Weights of a small transformer language model.
Training: a variant of Adam for these matrices, 5589 steps.
MLP neurons of a small language model. Each row is named by its layer, matrix (gate and up: input weights; down: output weights) and neuron, and shows model dimensions 336-431. Each number is 200 + 20 x the weight over its row's rms, rounded and kept within 0 to 999. A neuron's up and down rows have the sign that makes its largest values positive.
After each neuron's rows, "fires in" lists the words (lower case) most often at its 100 highest values on Wikipedia text that the model never trained on; "fires on" lists the tokens most often at its 100 highest values on Wikipedia text that the model never trained on.

L10.gate369,189,182,166,193,223,203,180,228,236,148,196,174,222,182,197,216,207,203,196,188,211,199,197,159,221,233,200,190,199,173,165,191,196,201,165,200,177,183,202,190,216,212,172,184,226,197,233,233,223,190,187,222,212,226,208,213,182,221,192,189,200,217,194,181,179,184,189,240,222,189,214,196,191,169,222,198,162,209,215,173,188,215,213,244,207,166,204,165,218,181,159,188,204,156,193,209
L10.up369,206,206,220,230,161,204,198,202,205,221,219,176,152,188,192,194,198,200,230,189,202,205,196,194,218,251,178,222,199,197,211,203,239,208,198,209,211,209,180,197,191,183,227,220,198,208,179,245,224,186,202,184,203,208,190,187,169,188,199,192,188,219,161,218,192,204,197,193,156,195,208,197,170,215,204,194,213,209,183,208,167,199,224,225,222,184,205,197,211,213,217,194,208,172,180,231
L10.down369,180,198,194,210,202,225,183,197,170,190,212,204,204,167,186,168,154,186,180,212,194,216,221,181,196,224,183,184,188,237,198,217,173,217,214,189,214,181,196,184,173,164,221,185,184,188,168,188,231,246,241,177,194,221,199,226,198,177,166,163,196,172,236,205,178,223,185,225,206,251,201,215,217,173,211,199,170,195,213,223,214,206,207,234,215,224,220,229,193,195,187,202,204,195,197,170
fires in: "in", "year"
fires on: " in", " In", "In", "in"

L2.gate1325,190,238,196,189,196,178,191,164,256,213,176,209,187,213,229,179,253,212,214,197,170,213,197,203,183,194,184,219,209,180,165,190,200,186,225,203,218,207,188,174,222,161,192,188,205,181,182,175,180,204,180,173,180,220,155,179,185,206,192,199,230,197,207,196,171,215,227,210,187,185,193,208,174,238,200,185,174,229,178,187,212,172,179,183,204,213,217,190,202,204,211,191,195,198,233,200
L2.up1325,229,209,173,212,199,163,189,120,198,223,200,175,209,229,200,170,250,233,223,143,186,205,217,189,174,205,195,208,172,194,171,142,211,192,211,201,207,200,219,210,197,189,178,194,211,210,167,209,194,212,187,203,191,201,174,201,178,198,208,186,199,178,192,185,166,196,196,237,189,177,190,204,199,179,218,154,160,221,191,211,216,209,187,197,232,214,186,214,187,187,185,186,172,197,211,192
L2.down1325,187,204,195,194,211,196,189,181,228,186,185,211,227,193,190,205,161,200,179,225,214,199,216,218,182,172,177,163,231,185,262,202,194,206,196,173,183,199,178,200,213,204,219,189,196,167,228,208,212,201,191,201,176,210,209,193,239,235,206,212,210,213,204,185,227,188,210,174,203,202,236,215,201,217,195,216,235,179,244,190,204,202,202,230,171,206,256,150,210,204,223,171,218,214,187,217
fires in: "that"
fires on: " that"

L7.gate679,184,212,174,202,227,209,202,204,203,203,209,186,217,213,190,170,227,195,228,217,225,189,239,197,178,199,231,190,181,187,203,196,189,200,195,186,226,204,191,198,187,205,165,182,169,173,210,174,249,192,175,204,162,180,200,202,212,196,182,190,185,220,219,172,238,224,223,174,201,213,199,210,193,205,204,196,186,178,202,188,200,180,203,186,212,169,202,179,221,223,177,210,210,188,189,242
L7.up679,189,230,217,193,217,244,188,193,227,226,209,164,172,221,211,153,208,172,188,224,225,213,176,191,201,241,209,205,217,217,218,207,229,190,185,223,204,220,187,193,234,145,171,180,185,203,198,195,225,222,209,230,162,181,208,171,211,198,180,212,222,185,224,179,219,181,190,218,215,200,201,182,211,188,214,185,200,232,147,196,183,216,203,190,194,183,207,175,207,204,232,189,204,169,179,201
L7.down679,194,202,183,201,193,194,173,225,206,199,191,221,193,206,197,193,205,224,218,224,164,199,234,208,162,192,186,201,208,251,208,192,200,198,211,193,201,205,213,185,202,222,210,181,216,205,212,207,188,215,184,201,208,185,192,210,190,186,221,164,182,201,206,210,207,236,194,184,185,182,212,168,206,218,231,230,183,223,218,225,164,218,213,190,174,236,174,212,203,194,194,220,238,214,186,207
fires in: "university", "college", "vice", "harvard", "secretary"
fires on: " University", " college", " College", " vice", " Harvard", " secretary"

L2.gate610,226,204,247,187,204,184,194,221,243,207,202,236,180,211,206,207,169,170,212,235,204,221,196,206,202,229,191,198,210,187,218,183,231,196,219,221,207,198,184,189,203,191,196,226,210,217,167,186,190,207,164,168,201,200,200,172,164,208,211,186,191,197,214,170,220,201,181,205,197,238,173,202,209,175,218,206,213,224,202,168,201,206,208,183,190,163,173,226,177,183,225,187,199,152,183,211
L2.up610,207,218,231,204,197,177,224,209,185,185,220,175,182,182,179,197,217,182,205,205,194,200,193,206,187,204,204,210,212,212,240,209,162,221,226,200,202,242,205,182,192,224,192,222,216,221,206,250,183,207,194,194,177,181,182,203,193,213,181,243,138,224,184,193,198,208,186,190,215,222,213,210,207,185,193,194,194,201,200,202,187,210,201,209,167,190,191,215,212,198,180,222,185,199,165,225
L2.down610,190,196,179,218,163,200,194,217,196,196,172,206,190,228,173,208,187,250,176,186,196,202,213,171,185,189,203,180,218,191,195,202,194,207,225,188,212,163,190,210,221,197,244,181,189,176,218,201,198,221,222,212,240,201,215,198,227,163,211,214,215,203,196,227,191,218,165,191,174,196,211,240,180,184,204,195,222,176,199,206,225,188,203,212,186,201,202,175,201,189,226,203,239,213,225,186
fires in: "that", "king", "probably", "to", "1910"
fires on: " that", " king", " probably", " to", "10"

L2.gate484,204,206,190,182,179,183,193,204,185,221,236,193,199,172,202,243,204,221,180,159,192,206,202,173,200,165,201,183,186,180,179,218,205,183,241,218,209,199,206,207,182,175,189,169,219,233,219,199,208,206,212,233,187,152,227,169,236,198,222,229,160,232,164,199,198,206,173,205,206,188,241,187,214,203,191,245,196,175,221,200,210,191,205,224,182,262,208,198,195,222,196,155,194,206,200,177
L2.up484,196,209,203,202,227,220,211,212,191,225,214,188,211,214,184,201,193,214,191,212,202,210,209,199,204,186,190,230,196,193,202,151,160,194,199,180,226,228,191,204,209,182,200,241,188,173,219,170,188,184,234,185,175,187,188,220,179,217,173,193,205,244,208,197,168,164,196,213,162,198,206,163,158,163,206,211,196,219,195,202,176,164,190,201,209,173,203,187,178,187,203,185,203,156,205,187
L2.down484,202,199,202,203,203,185,189,174,212,204,183,165,197,182,200,200,188,213,221,201,184,172,198,215,198,198,199,210,231,196,200,229,233,185,209,216,208,171,185,211,176,175,220,170,217,219,177,202,202,233,205,208,206,176,181,197,202,192,214,214,169,188,194,228,223,220,182,187,201,191,217,226,231,234,220,191,255,177,206,188,239,224,194,235,208,230,218,244,186,196,161,190,196,209,180,183
fires in: "been", "were", "are"
fires on: " been", " were", " are", "oc"

L2.gate689,227,183,189,186,187,240,187,180,239,209,195,194,162,210,237,214,244,222,209,216,211,248,211,223,176,190,211,201,236,179,181,200,194,237,188,198,187,185,210,189,174,184,177,211,202,204,172,176,180,210,208,203,166,195,210,181,157,231,218,169,204,194,176,179,174,219,179,203,194,191,169,204,231,187,219,232,197,210,218,196,190,207,171,184,217,214,199,189,195,211,209,183,232,163,151,186
L2.up689,212,208,198,190,217,214,212,173,185,203,188,225,201,214,225,183,221,212,224,186,202,217,182,219,176,206,251,209,212,202,184,203,167,251,184,201,201,200,222,221,189,199,205,208,202,214,182,179,171,196,233,220,176,181,203,212,199,229,199,160,217,171,199,193,164,232,206,199,189,187,186,172,220,173,217,181,193,226,163,193,192,225,162,217,208,216,171,212,199,184,211,226,190,207,231,214
L2.down689,170,171,174,194,200,170,213,186,223,214,226,177,219,192,184,177,233,217,170,190,198,155,206,186,207,198,178,169,194,210,245,178,217,167,224,203,192,214,205,215,221,186,208,191,206,199,217,207,233,206,161,187,212,189,202,222,227,161,219,230,215,235,206,231,224,193,191,180,214,196,205,200,189,192,182,205,231,196,235,212,224,210,258,215,173,189,217,170,205,215,179,182,191,228,180,199
fires in: "over", "where", "that"
fires on: " over", " where", " that"

L7.gate693,224,191,183,175,217,227,203,211,208,171,225,153,180,198,188,186,201,212,237,150,221,182,179,168,196,174,217,202,224,175,179,194,169,197,177,213,221,212,216,209,209,192,169,190,215,205,220,172,186,209,222,183,205,193,191,193,211,232,180,209,177,204,200,190,235,196,189,177,213,191,191,209,221,213,221,215,174,155,212,181,233,197,221,204,186,230,204,170,179,236,207,175,202,202,218,185
L7.up693,227,206,195,205,218,172,184,182,216,189,199,197,196,195,196,204,208,241,213,199,222,227,216,218,197,218,194,208,210,225,194,199,178,197,136,189,215,190,228,192,194,180,210,225,182,206,181,198,195,209,190,230,201,207,213,219,188,219,193,201,216,187,206,201,185,172,207,207,206,177,214,197,218,217,169,216,179,227,198,188,198,188,215,193,186,203,183,161,184,197,153,250,174,173,234,182
L7.down693,163,213,200,220,193,203,211,206,171,197,185,190,194,226,208,194,202,185,185,213,153,161,210,159,213,196,207,181,201,204,180,206,209,216,190,192,171,226,169,197,158,216,223,172,221,184,258,198,226,195,172,186,175,198,201,205,221,202,235,173,201,219,222,180,190,212,161,194,158,221,182,181,179,199,190,188,207,186,211,166,184,233,207,182,200,176,216,194,212,185,202,207,210,186,197,174
fires in: "it", "he", "s", "she", "finlay"
fires on: " it", " he", "'s", "ley", " she", "lay"

L8.gate212,220,201,229,183,253,216,183,221,203,197,224,222,212,180,187,203,154,224,181,194,232,171,217,173,230,214,199,222,199,205,177,205,191,241,174,201,204,182,214,179,178,163,172,184,210,168,187,188,239,210,201,236,201,201,222,221,202,201,253,224,195,181,189,182,204,212,239,202,198,171,186,208,165,157,219,239,190,213,202,215,214,229,220,218,190,224,210,216,166,208,204,213,209,219,222,219
L8.up212,206,220,220,185,223,253,150,204,223,223,211,212,222,195,190,193,189,182,182,189,217,213,196,211,211,231,207,220,196,206,196,204,189,236,192,176,181,207,235,182,185,173,184,204,207,179,218,174,232,232,231,217,184,182,198,191,209,207,200,205,220,201,210,184,204,203,205,187,199,159,227,185,177,181,202,246,199,231,181,183,203,205,175,194,192,209,205,206,157,210,195,199,211,178,220,231
L8.down212,221,210,225,231,231,238,202,190,196,188,204,199,213,200,190,217,218,216,202,214,217,184,175,202,192,171,226,205,216,225,196,182,190,192,204,180,191,219,230,207,200,203,192,220,232,200,198,227,237,192,174,201,188,222,169,155,241,184,222,192,222,198,194,211,216,187,189,168,206,180,195,210,194,178,224,212,233,193,211,203,179,196,192,184,199,150,223,225,166,207,181,198,175,216,196,234
fires in: "no", "not", "just"
fires on: " No", " no", "t", " any", " not", " just"

L10.gate295,234,210,222,204,201,206,180,196,209,182,221,223,255,206,221,182,200,186,219,219,200,174,207,184,182,209,202,198,220,162,185,240,209,169,189,221,198,230,232,194,165,218,200,209,209,204,213,200,189,201,187,192,198,171,186,178,244,192,162,205,211,186,186,198,225,192,210,184,225,213,230,209,201,199,219,228,183,182,191,196,215,190,210,195,201,229,217,214,179,181,178,242,216,191,223,188
L10.up295,207,197,173,198,226,207,180,242,182,207,189,206,180,204,195,179,193,182,195,182,187,200,186,168,191,172,166,208,207,212,196,195,181,223,170,223,216,218,193,175,205,231,209,221,211,208,231,243,197,230,186,206,222,178,223,197,233,204,190,228,183,191,223,191,199,168,184,150,197,169,216,216,176,175,220,220,212,186,207,198,223,205,225,178,167,191,226,204,175,184,223,199,162,210,219,191
L10.down295,168,198,222,205,201,212,193,183,182,195,179,189,163,214,165,176,202,192,194,209,200,182,170,204,226,189,223,206,199,207,213,178,161,195,162,204,191,178,197,212,198,209,215,183,201,201,215,179,201,224,210,184,204,206,206,241,179,177,238,164,185,184,192,179,196,161,193,211,171,221,205,201,207,174,209,181,208,206,149,202,212,191,184,207,212,163,177,199,166,200,179,202,178,220,192,184
fires in: "it", "that", "you", "s"
fires on: " it", " that", " you", "It", "'s"

L2.gate662,204,230,189,213,198,203,199,166,192,231,213,225,228,201,173,217,216,207,179,237,196,211,212,191,187,216,173,208,208,210,205,234,221,184,200,175,213,197,189,179,198,190,189,169,222,193,199,182,196,215,192,186,192,208,208,190,195,217,151,144,235,164,192,166,181,173,194,213,186,168,199,197,204,217,214,239,194,212,209,178,210,203,149,194,217,222,193,200,225,206,219,201,195,183,179,223
L2.up662,168,178,186,185,192,221,204,191,184,235,196,212,226,198,185,220,215,211,237,202,193,221,186,213,216,225,214,189,195,175,201,206,176,200,217,203,215,207,204,176,193,221,196,189,173,213,213,212,184,155,190,212,201,198,169,191,211,183,191,157,186,200,210,222,169,201,236,211,216,188,231,197,222,251,159,184,181,219,248,222,202,201,144,174,182,196,229,212,198,225,207,202,225,208,182,249
L2.down662,165,193,211,185,240,211,202,206,236,200,181,192,159,171,228,173,226,184,182,196,198,232,243,189,246,181,159,185,212,212,204,195,226,204,222,189,191,209,195,248,258,207,205,208,187,219,202,217,185,149,221,191,211,204,187,197,214,140,202,181,195,218,211,197,232,188,201,208,191,260,179,203,192,211,158,193,248,185,125,219,172,214,225,223,179,199,213,199,197,212,190,168,205,223,186,180
fires in: "but", "scorer", "arena"
fires on: " but", " scorer", " Arena"

L4.gate333,171,199,197,158,184,196,168,206,187,190,202,224,195,192,228,195,199,173,189,220,188,193,205,192,218,171,225,191,181,232,198,208,217,214,183,173,198,212,173,183,220,206,215,194,207,191,226,173,196,208,152,207,223,217,214,201,222,201,200,226,223,216,222,209,212,206,228,205,207,226,220,180,207,199,174,180,205,216,186,207,200,187,232,209,212,165,204,211,197,203,228,171,227,193,210,197
L4.up333,210,163,190,216,222,162,180,197,202,185,202,192,206,192,170,224,236,163,224,224,201,177,211,201,204,211,188,176,212,202,171,220,188,199,196,186,174,199,183,193,231,214,209,204,217,227,188,179,230,175,205,196,219,197,207,221,231,203,218,202,202,198,166,185,194,192,214,173,211,230,214,173,198,191,201,197,209,192,198,173,207,210,229,209,201,209,191,206,166,192,142,184,220,195,171,192
L4.down333,182,198,249,203,217,223,175,179,228,209,208,220,193,209,213,161,166,200,197,175,213,193,192,183,191,200,233,240,213,209,239,182,212,214,195,208,232,211,191,203,200,174,211,164,175,165,201,217,186,224,185,233,214,201,222,200,177,212,201,215,184,212,242,171,195,212,188,216,186,201,178,196,200,209,184,171,182,226,187,202,180,192,153,179,199,192,206,222,205,229,233,212,208,190,221,200
fires in: "one", "two", "hoof", "no", "three"
fires on: " one", "o", " One", " No", " Two"

L4.gate198,215,177,220,200,202,236,204,185,197,194,186,211,209,204,210,228,213,244,222,231,163,222,199,232,191,203,177,177,207,202,193,175,233,211,191,204,186,179,182,220,236,191,204,218,174,193,189,227,214,213,226,182,198,220,205,192,208,186,189,188,206,227,201,204,170,217,190,192,207,200,216,209,236,214,231,203,201,198,229,204,189,140,218,190,229,239,199,185,219,228,223,173,218,206,199,232
L4.up198,188,203,221,199,228,210,171,192,231,206,215,218,178,237,223,189,198,173,187,244,199,218,206,213,198,213,200,182,219,215,225,165,240,227,196,212,183,184,222,192,251,186,203,224,182,228,175,215,192,209,170,177,190,226,215,216,210,196,191,188,186,201,217,173,176,195,202,170,206,181,199,216,221,174,230,185,219,227,187,175,185,178,199,166,206,177,199,212,201,208,211,180,194,180,194,219
L4.down198,199,206,198,236,190,210,210,190,228,203,184,196,174,195,211,197,201,205,202,191,240,200,211,160,178,196,213,236,173,186,190,192,192,188,209,240,210,205,168,192,183,224,259,162,202,208,200,195,195,219,174,233,217,176,185,200,187,179,200,214,217,184,205,171,209,202,192,193,179,210,191,193,195,199,170,196,266,225,209,192,211,217,190,191,226,212,172,207,191,205,172,226,242,191,189,189
fires in: "two", "four", "three", "king", "five", "state"
fires on: " two", " four", " three", " king"

L7.gate867,200,203,208,184,232,191,212,206,198,200,231,239,187,172,235,193,184,201,182,233,186,192,220,195,205,239,206,225,191,220,205,220,218,219,175,207,200,193,206,203,191,201,194,232,187,228,213,204,194,191,180,200,166,237,179,228,197,209,211,203,201,220,209,187,178,221,209,221,220,205,236,191,234,204,186,245,188,221,206,225,209,186,211,234,212,190,187,228,173,236,201,176,215,219,173,207
L7.up867,169,182,179,221,195,194,202,260,205,226,171,153,210,170,236,176,190,208,172,203,189,208,227,218,202,232,165,191,186,220,200,211,197,189,211,190,211,197,195,195,203,245,204,204,228,184,216,208,183,182,233,190,159,208,200,178,184,199,182,189,207,208,163,222,183,207,181,199,199,199,189,201,200,169,212,195,193,198,209,194,248,226,214,216,209,191,174,227,170,204,190,213,211,180,188,226
L7.down867,152,188,205,198,231,192,207,212,187,169,190,193,181,172,195,202,196,172,176,216,160,204,181,198,210,223,175,194,205,208,189,205,206,177,221,214,186,205,208,192,207,196,201,240,192,197,198,188,225,192,170,160,231,195,169,220,198,166,187,197,210,187,173,180,193,214,203,265,162,212,208,177,237,151,185,171,229,211,195,217,226,173,190,214,188,215,191,221,236,210,169,219,185,221,203,186
fires in: "of", "in", "over", "up"
fires on: " of", " over", " in", " up", "in", " down"

L7.gate1082,202,205,191,178,168,229,213,205,209,202,223,212,184,172,222,187,206,180,215,205,222,207,217,206,193,209,209,213,163,201,201,188,235,168,201,200,231,185,177,176,211,177,196,196,188,182,191,185,220,212,197,188,149,223,221,214,212,181,202,222,182,208,187,207,202,198,192,207,221,192,201,197,195,244,169,166,200,208,166,218,174,195,192,182,214,148,204,184,182,147,189,212,186,175,192,231
L7.up1082,195,184,202,174,172,211,193,207,242,196,189,232,176,215,197,179,202,184,203,195,215,227,187,169,172,217,180,185,207,220,194,197,214,202,190,208,225,219,185,215,197,201,198,217,212,202,210,152,220,212,202,163,141,212,201,223,186,206,183,215,247,191,249,220,209,209,200,217,212,191,216,200,193,170,227,202,193,185,171,205,209,189,215,223,197,182,211,201,223,200,141,197,199,239,197,203
L7.down1082,212,210,183,225,195,180,211,193,186,209,203,203,210,203,215,191,207,213,173,246,203,172,238,218,198,191,210,220,171,172,239,200,149,191,185,199,191,173,218,193,183,233,245,194,195,208,188,227,189,174,234,206,228,186,198,181,188,186,222,219,176,235,215,176,215,209,202,183,176,190,210,222,176,176,186,226,204,210,190,212,202,237,185,183,211,240,194,222,192,236,194,213,215,204,208,159
fires in: "university", "state", "county", "college", "department", "reign"
fires on: " University", " State", " County", " state", " College", " Department"

L2.gate1305,192,193,195,169,220,238,179,192,195,179,201,199,211,198,230,223,189,201,191,210,217,187,176,188,221,206,194,220,241,176,190,230,179,180,164,193,218,203,250,211,222,168,206,195,155,202,212,158,188,188,176,195,199,201,234,187,199,187,158,212,203,184,228,138,178,196,189,229,213,188,224,225,197,209,186,208,189,182,188,196,189,201,192,214,211,218,203,209,228,199,188,190,184,197,193,194
L2.up1305,213,224,190,208,199,199,203,219,144,149,204,192,231,250,175,203,221,189,198,196,206,183,177,158,217,173,225,191,220,217,182,208,173,195,208,204,202,210,180,215,207,236,219,200,176,166,216,172,208,192,176,184,193,203,212,207,235,191,181,181,193,203,199,158,185,170,181,189,177,239,196,198,213,190,197,217,206,212,177,204,206,201,169,207,186,224,186,188,234,216,203,200,198,254,228,216
L2.down1305,174,177,220,213,178,212,177,186,236,230,192,195,164,157,191,186,186,189,193,212,208,217,196,182,214,219,196,216,178,209,219,214,203,213,192,198,204,205,230,188,213,157,176,219,198,237,185,211,201,209,219,212,205,144,192,193,191,169,236,217,217,196,174,248,228,217,201,185,214,162,249,211,195,223,232,196,216,186,213,189,152,241,217,200,219,201,207,219,208,180,197,200,187,161,166,165
fires in: "being", "been", "be", "completely", "remained"
fires on: " being", " been", "ec", " be", "est"

L4.gate809,207,146,183,189,198,144,203,239,192,222,195,165,219,214,164,230,203,192,166,225,195,216,205,151,156,189,149,213,184,217,198,194,200,190,176,209,235,195,187,205,203,167,197,206,203,235,193,230,244,192,170,206,219,179,181,244,170,179,194,172,221,215,199,211,215,189,190,223,209,223,233,198,229,205,173,209,194,175,213,193,211,236,220,200,200,199,205,212,213,196,193,217,195,206,216,221
L4.up809,209,226,215,209,225,188,188,203,187,211,196,185,174,179,147,200,184,207,186,177,178,189,235,203,156,190,177,217,236,211,179,207,228,210,200,196,195,173,182,186,191,169,191,226,186,196,212,197,218,170,221,210,180,203,202,211,194,150,205,174,202,168,210,203,212,165,235,202,189,205,234,158,202,196,205,183,192,185,219,199,173,189,212,213,216,221,165,185,209,203,198,190,199,190,167,234
L4.down809,180,183,208,204,217,201,213,198,181,198,189,208,213,217,215,211,184,189,187,222,212,197,170,187,254,217,205,161,165,220,221,190,175,196,221,193,175,205,198,180,207,199,222,196,208,201,187,209,207,217,220,193,214,199,200,210,202,186,182,153,149,159,164,201,218,176,180,220,220,192,200,197,181,239,218,203,200,221,207,249,211,206,177,239,222,170,229,192,178,215,215,222,197,201,182,215
fires in: "in", "as", "saunders", "wonders", "1"
fires on: "In", "und", "As", "ond", "t", "1"

L2.gate541,217,215,186,194,198,207,185,188,202,213,174,200,159,216,204,207,199,204,199,191,184,203,196,216,204,172,183,165,174,203,193,178,185,206,214,206,202,190,218,211,241,191,216,222,188,211,158,206,200,195,205,192,224,212,194,178,177,208,186,202,237,164,231,203,176,223,186,201,220,206,211,209,204,212,183,159,217,210,200,175,153,183,228,211,208,191,195,183,218,173,234,191,228,239,199,189
L2.up541,215,200,181,188,254,196,170,172,202,159,172,185,203,191,208,174,227,205,212,184,228,250,206,201,189,179,213,213,146,175,205,204,180,217,199,172,202,214,207,159,216,236,192,228,197,209,200,192,186,174,202,187,204,228,220,191,193,219,182,211,215,155,186,212,171,211,196,213,189,215,209,235,179,190,224,189,202,207,220,167,188,217,208,173,172,199,202,219,210,184,152,215,187,200,182,158
L2.down541,185,188,197,207,159,197,211,204,216,199,215,199,200,201,187,230,163,209,199,217,177,156,197,220,219,209,205,159,237,224,196,220,208,191,196,220,178,175,198,210,180,192,230,167,188,188,184,231,179,222,183,201,193,206,187,193,230,182,231,226,199,238,211,202,213,192,186,166,195,200,204,203,197,211,185,206,222,196,200,224,212,185,190,239,205,195,211,186,204,210,218,157,208,209,192,158
fires in: "that", "harlan"
fires on: " that", "an", "ey", "se"

L2.gate490,230,153,207,232,223,204,170,193,205,182,197,202,198,181,181,192,200,176,187,199,221,196,197,177,218,185,190,192,205,192,204,205,249,192,211,222,200,175,235,206,199,182,192,209,159,200,204,204,198,220,178,181,195,192,195,190,237,203,211,214,190,187,199,185,194,196,179,187,204,204,203,178,181,188,220,216,187,189,189,171,231,170,194,206,185,227,189,185,221,197,188,215,172,179,220,204
L2.up490,154,213,193,236,198,211,227,226,181,188,173,174,170,199,211,212,217,189,225,179,155,229,207,196,194,188,204,246,201,238,187,204,154,190,184,178,181,194,187,178,220,220,223,224,178,216,198,194,171,186,213,177,187,193,192,181,220,213,176,186,213,190,240,189,216,206,186,184,188,213,199,179,190,210,183,176,218,215,194,209,162,231,201,241,223,190,183,218,232,181,185,205,210,208,212,178
L2.down490,206,203,219,199,191,194,189,191,208,198,191,202,175,214,203,201,215,181,178,213,216,193,199,188,205,209,203,176,209,186,205,184,195,211,214,247,186,187,196,206,212,142,238,194,213,205,216,201,225,216,214,238,225,164,203,180,207,170,218,204,198,186,179,222,209,200,167,218,202,173,210,216,212,189,219,227,230,198,196,160,210,178,171,184,212,212,190,233,195,220,203,209,209,188,192,220
fires in: "been", "were", "was"
fires on: " been", " were", " was", " be"

L2.gate1261,190,193,185,177,201,207,253,179,209,221,190,227,220,168,193,203,206,251,182,192,189,233,195,233,194,203,202,223,184,217,193,208,195,220,178,205,194,194,190,163,182,216,192,169,210,214,212,184,176,197,212,201,212,194,236,201,211,180,162,191,238,194,214,193,158,207,199,166,175,211,210,221,226,212,218,222,205,181,223,231,187,221,206,235,208,181,154,211,201,222,235,198,232,188,176,226
L2.up1261,231,208,203,212,196,254,226,179,209,218,236,210,217,213,203,174,240,211,199,192,232,197,217,211,257,167,206,191,212,227,221,189,197,198,244,169,226,188,209,179,199,202,183,150,208,195,178,225,177,178,202,194,238,200,189,195,191,237,223,194,203,237,216,235,192,217,223,204,188,204,176,200,224,238,215,190,204,181,216,178,188,238,184,200,211,174,209,208,201,178,249,162,223,190,224,199
L2.down1261,147,184,198,216,184,179,179,202,175,198,185,202,187,192,222,208,167,210,175,183,188,219,159,218,212,224,169,215,196,211,194,208,183,223,197,234,191,193,211,205,190,202,225,231,189,233,226,217,238,209,193,220,185,177,208,198,173,185,204,208,209,174,228,181,204,226,178,165,190,161,204,183,196,193,149,215,227,220,155,225,208,227,204,195,227,217,181,224,213,234,184,200,200,224,184,190
fires in: "and", "but", "while"
fires on: " and", " but", " while"

L2.gate4,210,220,229,229,184,211,184,193,162,182,245,194,198,203,185,203,214,208,203,184,174,205,228,185,196,206,207,201,219,147,195,175,191,198,190,227,176,189,234,214,208,215,191,206,201,208,216,217,163,177,198,189,229,212,209,216,190,196,201,221,179,228,215,174,194,182,187,171,217,232,213,169,236,190,198,172,205,178,220,188,182,214,205,242,184,211,217,155,182,225,172,180,214,211,192,209
L2.up4,190,208,198,227,160,173,197,191,192,176,253,202,193,214,199,204,200,196,192,211,182,228,220,180,216,185,215,211,183,195,188,171,175,187,195,196,181,177,173,213,212,214,194,197,228,217,183,194,189,167,202,211,225,180,211,182,143,204,187,195,179,188,209,190,222,179,197,177,196,208,171,168,217,196,200,204,231,205,241,188,190,204,187,187,171,197,184,169,180,185,190,213,205,233,180,193
L2.down4,202,174,192,166,181,213,191,175,224,183,160,206,181,178,204,181,223,215,183,227,198,203,182,203,206,198,192,227,190,225,238,189,214,211,212,170,189,205,181,212,219,156,263,195,193,188,178,213,219,222,200,229,178,171,185,193,183,186,216,231,204,156,157,239,208,204,166,199,197,160,208,224,191,193,196,225,258,195,201,188,203,191,159,193,207,220,208,234,219,184,192,237,193,208,188,193
fires in: "be", "are", "been", "is"
fires on: " be", " are", " been", " is", " Be"

L7.gate140,189,227,228,165,226,204,206,186,198,212,230,190,201,191,203,206,200,190,200,210,219,166,202,218,189,216,216,188,202,203,171,202,227,188,222,164,173,214,230,186,163,169,179,175,191,218,240,188,213,213,164,169,199,204,190,209,217,209,195,190,230,180,196,194,195,226,187,203,186,216,200,179,219,206,197,204,198,189,158,191,208,214,203,232,192,155,224,220,199,178,212,196,201,229,191,215
L7.up140,217,181,185,187,220,238,233,192,188,208,182,193,161,175,199,191,223,211,194,213,210,222,222,189,202,232,185,210,211,218,205,205,219,195,242,171,163,202,204,217,188,177,189,235,238,184,182,223,233,211,189,187,212,210,203,190,191,194,212,191,216,201,194,180,249,160,221,130,243,184,213,202,184,206,183,211,200,212,197,211,186,215,181,189,198,204,204,193,190,201,161,205,212,199,198,202
L7.down140,191,207,217,204,203,227,209,180,211,213,171,210,208,207,201,194,203,184,205,192,214,193,189,202,185,172,228,195,194,180,202,228,184,225,172,222,215,196,219,195,215,170,217,182,229,214,195,192,190,211,215,204,197,245,200,200,205,211,192,176,178,209,178,192,227,198,196,185,223,220,198,221,247,181,215,171,198,187,204,193,219,172,217,191,200,223,202,213,193,222,191,187,201,215,245,238
fires in: "no", "non", "all"
fires on: " no", " non", " No", "o", " all"